MLP neurons of a small language model. Each row is named by its layer, matrix (gate and up: input weights) and neuron, and shows model dimensions 656-751. Each number is 128 + 24 x the weight over its row's rms, rounded and kept within 0 to 255. Numbers have three digits each. A neuron's up and down rows have the sign that makes its largest values positive.
A block is one neuron, or neurons of one layer that tend to fire together. After each block is what it responds to, as a language model described it from the Wikipedia text at the highest values.

L5.gate372:088161140116128123142136124123154122133138097116101094135114140112149126140098142157124131203112108088097103134128160072124138097119152130141123138100145115134129164088096061140121153171154112118156151113122096070111138117113144113154142181138120126109115116129163152125134120169125142103
L5.up372:131112136145169093130141113124143120131123139117154157152075101137119113146119149157171124084117109135104114102165129068138108118069126104105094085139093123119123115140136119127142132113161153205088103127136118096106148112150122090087155102137125149139119100158133129109116117130132166077
L5.gate688:152123132118123144107121142111106109082121176129074126157147156172130129157109177093118098139147085132116112152153107112127159127124141121135167110117127117123135128117090105114118163129132139145123139172120108124148133127137131172112140089139105127123145109153066120158118133107118136098
L5.up688:141167095126126129075146092125083128083120154187088177085069147122175110157112162184158129153147138116126144144149103153085180119129114150172148117137096107102094108129107154157126111151138165130170126122116102150137136121118174150152126140155109142122144127141097102144102123144111136140
L5.gate760:090157102120126109127117158097119148140145119146109132081067134146166106110149126145118131140140121113103153128125130146155194121108083115133109105155115120150108132136134171105110137141138145115102175170142123083143126162167148117162102098149149096102116127145111108156128105188156127151
L5.up760:176177084162127087102096117088134135155115147111145117136111150115116142116179177144136109140117121088115129112131124137099190093123120130144144139171140139143139109111168136101157137161107135114111126073159118096126154173102143144158120121128091139111168137188123116131107125201140120164
L5.gate855:175102100118132123116158103132086136148143098066091111168125119140138145121139135099126149122151121110118154104177102127098110131107107149135125126120112134139142111130148119150101164142143102105134128140157125127116157128125155123163114095120106073102124145143136120125153150122132139118
L5.up855:127131133123159110102138100084095111150132133154134133091113128103143151138110142122095140115119132136133090104157155134116135111131103099135158085146137104121135129159108152159139154147099128141149138116141095118115128129158127133201142109141146130141090116102106144116111159106140128087
L5.gate873:132128141156101138126148128151130105183104128123122146161139175109145153135135083125143147170118129163143135136173121178163105113164111156130116128121124095151130142130119162120151100093085110132107165145102118091142146124102108151173128140112135097098093143184118121091091122135120121129
L5.up873:103157105105120101104127074117140149106164164161124162082122135117141121110121167172118133138120126134087087135143150163115150127130110126156130127116103082145111122128137109064143120086152185144099126167152088119084093158090136179095115093151090138126133154134116102130115117126149114114
L5.gate1514:123103095108118118138131097119137103092155089107100148139136083099137122138127152176082103118116166146113147127164115118084148105098133108126124141139093155123112083134103140132120139107143068140164131093106107119146149155120112098105119141152127117133129147126138140103094149109141148084
L5.up1514:092159153126161098102126108164098127092105142115147136108115147129145125148131149130168151143125100115142100105111110118120131145125135108101188085145112103109110095104117137120111110130122155112098106166161072148142131092092164088174110103120100104126120092104141132127164156121141141136
L5.gate1662:147167135124152132133117078126151097111081125159125114101103099109096192150136112143136085141134164112156109161155142151114116119112126143116110139165133081122177079112143141100149118130136085075135113112076140134140121119120086149129145126152095149125140152142114160147125131145136153133
L5.up1662:132140142154097139128151118142086133139131126109136106110123094131105102147154136152154125114156132122159153124175142098121154124109111148121115096135110083123104099128146121128140158142113120147106159112106124099141115092138151112140133138110134111155153118140122159188147134125138150116
L5.gate1970:170121145089139122144138166161111112127137096104115128132135128119166117128098129181081138139089139148053118113152122119116154144144112091139126121148129075164140147157128109100111103114118151102141166118124118123115158110131153151153135113154177145107114144157104115123095136122181105116
L5.up1970:142161115162096139122127140154111141133115118168103126112108156112125120108170085146103127095117115143132130137146112118137127123138138133099139077111120137137125152131145160149103170089114116119129138133131158145079098154170103121132117092127076098140150104128132093153161118121106109129
Negative or conditional clause words. Function words just inside negative or conditional clauses: the subject after "if" (if he, if she), "without", "not", "none of them", "failed to".

L3.gate378:107140180101151083105133165103141101139101132133133090156136117183109147114135113122151115104118151131129082120105090137085171088163153146155125079129141141111117119119105139150164133164137109165110150112117096151092141151157104163097142148122115114119137117123160105126134127148086127156
L3.up378:134122107113115155111133098146153098093141089139120135098104109118109123108160120108118132145129119150098096111152078108083111115104145150143137105130126140148120136154132105145108156088153105134148169089142137131151118121070145136125125146096126123128137145114086129097134117129126195134
L3.gate513:150092138118110100092130146126101118122101114108119091154116132114117135130164156143076116093158161123127089122120133123135115131131114144136132138096178169136113066102182100113143171125163159181109132154095152149133192117130096140141141111110116108133092117114078088104159137122108181132
L3.up513:126117148119141147114160120128052130174121105098149086140134120130128113090136118122113126113108164111191126139088144166132125124138134139110141134136098186108114118123178095112119141126154180168159116127154138156133139141142126139166159121111124128109132132188136134058117163115117158088
L3.gate600:107072079122120172128153143197134149130120121127159190146109072158187107106137173174119133144114156126163139145109127130085085137139150151120101116122102129135111143155095101096162139155152120129138148133126176123101156158152096139110188138133098116115085105126114136161159168099113156130
L3.up600:165110138153128146129151169168125152145148135166120146114131164117118105136133158150173166134080126094150131141137128111110119109153181160149085154132134156173100121165118111126123158131158139087125132080120191080136148142162116102099155121122112140144122111157146106132147145106132121136
L3.gate804:131096113151164165128148181152083199117178146123096122138101096121139151153164152151161091076109162125145092127102128137104120139172138154124104136143154157068101097115138126123139142170149169168134137119090153140110154121146134118125137134168137138119146096104116128137122117105154147114
L3.up804:120103163094097147163156130142110155133127118095135141144111123153127134134121170154135113107079167129139116156073077110111147149128128159124134111155111148089119083155145119152159135149133153153139173115130174129101130123113119132122131123117099138141111083127119122100172109129137139128
L3.gate859:133141119169112137135142165122144153166107130120144115145138128139159161135131174111147127170160185105132118140134143118112123153148129138182130180104136131117133125191096091153172141152154106163142102091120175110081117140140138133113145157123150083156143116135119121109176147116132154123
L3.up859:119113158185177117104103144159113141140099130113166097172139072143105167124103133157120131172106149172119122122108117172098123095112078149143126112172106111103135127159123121161164145152103132151141121121117166132095107150163170110111131103150139049144157165125093148086142130135120092114
L3.gate1017:137147120065159113120136136139064168134108123147129108144112120131135106141123196126113131114133080143146141113172111133095149114125108182121098128099164137124163107154136091067160119110149125117116139093140095133099179126109176138142120121080109154120137123127106126124117109129120134117
L3.up1017:186118116102102110123145164139072144135098127123145164137088110134168121148114159145128140080155136128137135067184157121184149098128117155140143147170109151115143129150129096106151114123208144121095142106158088153128135147133126119146128170127110122145081110126127135100116177124154154104
L3.gate1218:107118111122155120140156186141131161127142140155118134137106150151139108098094160146111141178110140128113145125095141131143185139167127165116137114132130117135108126152150102153126172083102118135130181125123147114170123146131116132128115136167086154180098125108106121142110131109107139103
L3.up1218:162090109110109089137085167174146114116146169117149150119137142117105159127132145156095152118144105128113100152089144113141142096155089134133113095130132136133123152123128117158171124135143135139118121126124148148106164133101093161060120130121132117136116129128114114144169118066146126127
L3.gate1782:130103115151143152153117142144188136104147138087087121155131153160125130133127122184129139119141141141196120117114125101110121156119117153139157142137139130087112128165132152115133134177125113157080135121124139136151138132124103100143123119147145164160131127157122108100162105115105108151
L3.up1782:156127113130138124150087145141112135145125142128117146148111157167136125176101124111103155155153143147115121149132146105111078126134105097103094124139147108137146199115142122109182122143146102134085133093127127144139153122133160095133167127156126158167101102081125079128163160134153129124
Finite verbs after subjects. Main verbs (stems and -s/-ed/-ing endings) right after a subject noun, pronoun or "who/that", e.g. "who love(s)", "company issues", "had placed".

L5.gate94:142124111136092141146129106133148112127126093125140113137128147128106153110140073162131115152154106106092169110132127101123165143126118104120135172083159088110114148115128123141129159122099072141172109151127120097111100146143143130134115121086137143144104144152136136157133135138130130149
L5.up94:142095176122108081128153145152100116084140167109109143131163114089147090157149145154103105138141119160139067086107124128140150125163123150132159089109148134102129141095108102152129122175106141162114117142142122134149122104121076149117140151122154149114102150188184092105125134111114129170
L5.gate710:135090105136113135120151120129107119099107129160155117106160075140093191116129113118093175143112121113130151124163104131155112128127104153112128082139099134102128105117177098129140113136161125128138127154194116112152121156104146097144130122140118176096141176145156117140175097064139130138
L5.up710:104110128140079128098135139110161148160129184135119100140129126163141114116144124139076132146126132132127109160158087141093122134141085098107127126112146110152115161107094172116114175133183094171144115121132124100147116130120104104118150104080115151075125129070171124112099159117126121109
L5.gate816:178148133146133063136136131137147141103101122114120100143129104124121115109158078118153125115156146136145118139167096128101107097132119093134106111111216112104137160119121097126158136107114127111084155172140149130153142105084128130165095100100112126151106136122119094134175105139147101088
L5.up816:124116104107100110133095100082134128164137144160143109111133116082127167105146115142084080122151160126133162095161094111108117130150154101138130152094108146120118075149124130123136135148132111136126112159092121161132126136110113174088139131087154083102077178137116106091120132065097104097
L5.gate964:119125127143131120095113123103147108139141108131134109157113108126123171163150155188140066191118118156189178090106092150139147153128112141087131104101162162151140177147130111090131130153099149170141178157107134075138151148115113152116137117092096141140139139118147106160129120138166106127
L5.up964:121083118133132127194091105162101107114133087126141124133106142157137108104155153133102121127110134144136115112151124105134121113161142100106127134156167140145155141144107165143136109135093142133156125107148083147121131092164153090141092129089132111140133123165127141136134121147105164139
L5.gate1242:147155120131076140124113153133148129103148123126106127129120131136105187153146114134162108139150136140119147170142122095059093160138105140114102133112087112086130167108094131133111112116144119137135174104112133128100125134144127126087139106156142131151114121108101113121106128105161138144
L5.up1242:147123130091114139128169169151141119120137189150137137094119134108138126154165135158132107112134145160170136135094078104105080101158151173102104120126137151116120097113072110161199091129101095105130148127149091098159142144140120113083136113133139136099138143131105153128145108114122168125
L5.gate1367:100144111111132088088127132085147175119144143112096155135106170113103131099115122199132167154160138176148116118108148133124133125113113183153143145124137128174111146134153126081105154136062073113138137113151124127138072150087071143139138110109117129138132143106113156116137080126140130109
L5.up1367:117146125117098116095154108102138134130157132152094180126105108155105127088129098179129177130134159104153112130104092157118172120156131151141101124110133125151111151142157151130184163086089105063112148117122113136130092126154099102137114120146146115148151125119134141095122100137145100123
L5.gate1493:094130077117130147166076140109139130156122112100150133130114132140116145133190107108152096131165146113147133110075149104139116143126121127128087107144112082110159149102104141092143149118129148094173123113148196128147152115126111109147129120111119111099106143154124129126153108145095146113
L5.up1493:100122058130117116160117084139118139112120154173123086137091158107133133125155139145171155145117121096173121154088125149155112153170154137117130128129145179102126149139123150152138130099119123126200126142144139181100123166104125112136100133141143101158149122108095159163114128192092137109
L5.gate1504:130109082108115101147114103126146157114127125122151127137120123125111123142130147161125114099138135119144115095084114121149112147116104155131152114143156188099136137114138103134105103137101114102128167124146118146137116117137109145091101101094112111134102124136153177141137112141112154136
L5.up1504:104150088099167048142130127118135127112154126131153144138139133160111149140118098174097100149140131091140111098096106112161137108143110158147139135162180149069127121108139118118124109173126145090123188118153143122141106167130133133101118141102102152123096157129161132162142127114100134170
Infinitival purpose "to". The infinitive marker "to" that opens a purpose or goal clause, after phrases like "in order", "seeks", "mission was", "helps"; sometimes "and" or "A" instead.

L3.gate31:124094126070146083108147086094129141123097109114131163089111103134119137124140123113136130129141083129107150076103134124167117092147100144127141123082133119130126142108117130134113130133177134140144098144121127115152112134124126142135131090134134098093115122111117151141112084129102124116
L3.up31:108127139125145096146160110121139102097105177116154113125107090133167119177142142163160116135157116176069102116149125153129117122151122072142144102140176153145074125137119150151143128128118142169144177146083105108113154143119177144136125137089127153147121133157158110147130105118109159109
L3.gate169:083126146115120110107161139131110097104124121155123151119094101117142096077163088133057137129184094170160148114101111136112138133149137158126119149122155124142165146099160149157144123156140130126133124148151072062145153107110179133135112101111144177112128111108107140164142134135099119144
L3.up169:084110143096053117101158145130101153130168099162118145127076152158144125161143126129094110106190110151153111137157129137149121148093119166178142194096156140127106093174110136102135127130145121120129142148150133155152143149131095177154101117129114157130107098162138125139154115159130116119
L3.gate234:112091130096166122133093109090111109135086122126133128165140135118106127120149101144157098135152122115159127112103190131147167127113173108136119098165128143136143145143143180140112129170147133176151156134136157087154092140136155112135172116133149128113152128131134145152109186103133131107
L3.up234:115099087098071104169124142116088163100137143122115122098122125086127141091107140147085140118152120118173098134072097129138139117086140135117138076135103146117124136157079128099125124142148145113118108113160104127141139127118091096092115095140072133115110173158170139135131127149112170111
L3.gate335:114094130102104093117112099132118137134144143185106155124135118119136149118117142160123156119130176158144127148121136124132143138140110149103125127176096109084130136154137075120168137160154128128167115122139154138152137124109126129084101122107133152129159111103132115124174094155155129127
L3.up335:129130131085102138140143165110128112148107146155156096122103099121136124136140138130125148155141141085130125156141121164109093156166128131143129156088110077096124142157104110170123126111126074106103126102170084064094134131119115187067142094129156080137166108164112126102138127099154131120
L3.gate360:097125105102154101064170124128166112095152145122176144146093084140145132159172128116123131109136101128152140107126129072166116142121122164138133122140149120115127163115139110097105132144114117106141143139147116130159134116117081089105180071129112093128155100129089163121137190128146147101
L3.up360:105092107121110115083133160120134154104138114125138157114140135188136112164138132124101156151136124116149142097151135124095118170163167134072101111141148132143112186126157148128110114137109124144095145087172086166151117108129076097098109142131120137123122146156136107112145109145151133142
L3.gate587:111116100105107089104148119109084086111147139125107131122065103111131110133160145118112120115125119152168150123098124133149115140126131159126096086174133178104135151152141169079123148126087174127144191125148129120127103092079120129112134116092126146135109138089111141103152118156115133093
L3.up587:120095128097146127106121093067123125126140163116106149086090105119113100119143133146144116138106147119165115107105091132118125107122152143094148075162150150125129176166166137094119132101114145121138138132148076109151102129118144135112162143121103124099128128116101127193155111115069133111
L3.gate1012:102145116083165126104137123122124169132096086154134139166105128134138109100115125129099129142189148112123106103147078130133109128103133126156112122194122133132147158153102129127109103196088105126148186133107129096077127125116142117089132111083091118186117067131131150075165054144090124089
L3.up1012:092083096108096110065095119118150136133138150142132123150106149145125124178120106132125134117130129090152139142090111106138092110093112129125142140169119160128134147150096128119144133156107110160109158144101123141097116164122119101113089075096138116163121121150114144132116086106102143140
L3.gate1319:118152125148153132125147147143124139149125105125126157110115122110164142152091157167110136114106135135142115139135143135118131162119142156155072097148165151108091127076097135077137095157099144124125157153177112100100089075137089136116151105118136110150111102123106121143147150098136109105
L3.up1319:124104096151161167133164146159136115151139108116139131097107128123160140165129136153136101156130162156146167124114159150117127126110174152124103110168112112157083160093147131049135110148115084096141138166138168130099111111126108103110117162142140093137114142112117149116148124122107104123
Token right before a verb. Mostly infinitive "to" just before a bare verb (gathered to protest, in order to raise), plus "not", "even", "only" after auxiliaries (did not realize, will only drop).

L4.gate132:128128118197149129124118122140131123147155133166153108113140100118087183125099111180149069124178136108072157122138101137110150106153148144110103147112147146118140102138102103106143147157144123159104115111121112110133177161136099160128100118172148117142157145146134084151114146120098143164
L4.up132:106123117117117156179120133148136132121098097143100124154097116113091078118145139129129088164142118138122156134138096123087144108159138098147108147076071171105130141075113085185133127161157161159105162132116144138120173162162140137145119140164114135120146100078109154104108121137134070160
Absence and negation words. Mostly "without" and "not" in narrative prose marking a lack or denial, e.g. restored without elections, did not seek, was not released.

L4.gate593:145127155125118152124109147150144150133139138116151125157134093055120149144148112158131141166130142144122141168106087187125126141111129108149127123097118161122103165139139153141170105137135146089127126131126119151119134188137116111076116128121115107135121115132103119175149123103114126111
L4.up593:122109131126111137131142144138158127146137139158151138108105110118146120120169147126151113126118122107174147152149127128130135083143158101113110091134141129114099137164134109131144093147129139133122088097138118096114162111160130129125129112087112125127082128120145152113147138103134122136
Main verb after subject. Fires on the finite verb, often just its stem, right after a sentence's subject noun phrase, e.g. revolve(s), consist(ed), listen(s), is, was.

L4.gate1420:136120129098142116154095104119097092126063133109120138142157122133115136108132130165125161157155133135144123113168108140137127112158076150155088153121141159119126092167096109116094101128109142135132140122152150157146127149118090150168110138149092151147118143141145145135136100185126148140
L4.up1420:092129106151155136156107129145083073151146106096091125140123116130151155124145153113124147142159113149116172135113105153171110149132126164151108136129170098151120133126172172102105104161116169153123162117131118206145134148115095113167095116111123113126109137093111137167138108131117127096
Infinitive "to" and means "by". Function words that introduce a coming verb action, mostly infinitive to after plan, try, want or urge, and by before gerunds (by creating).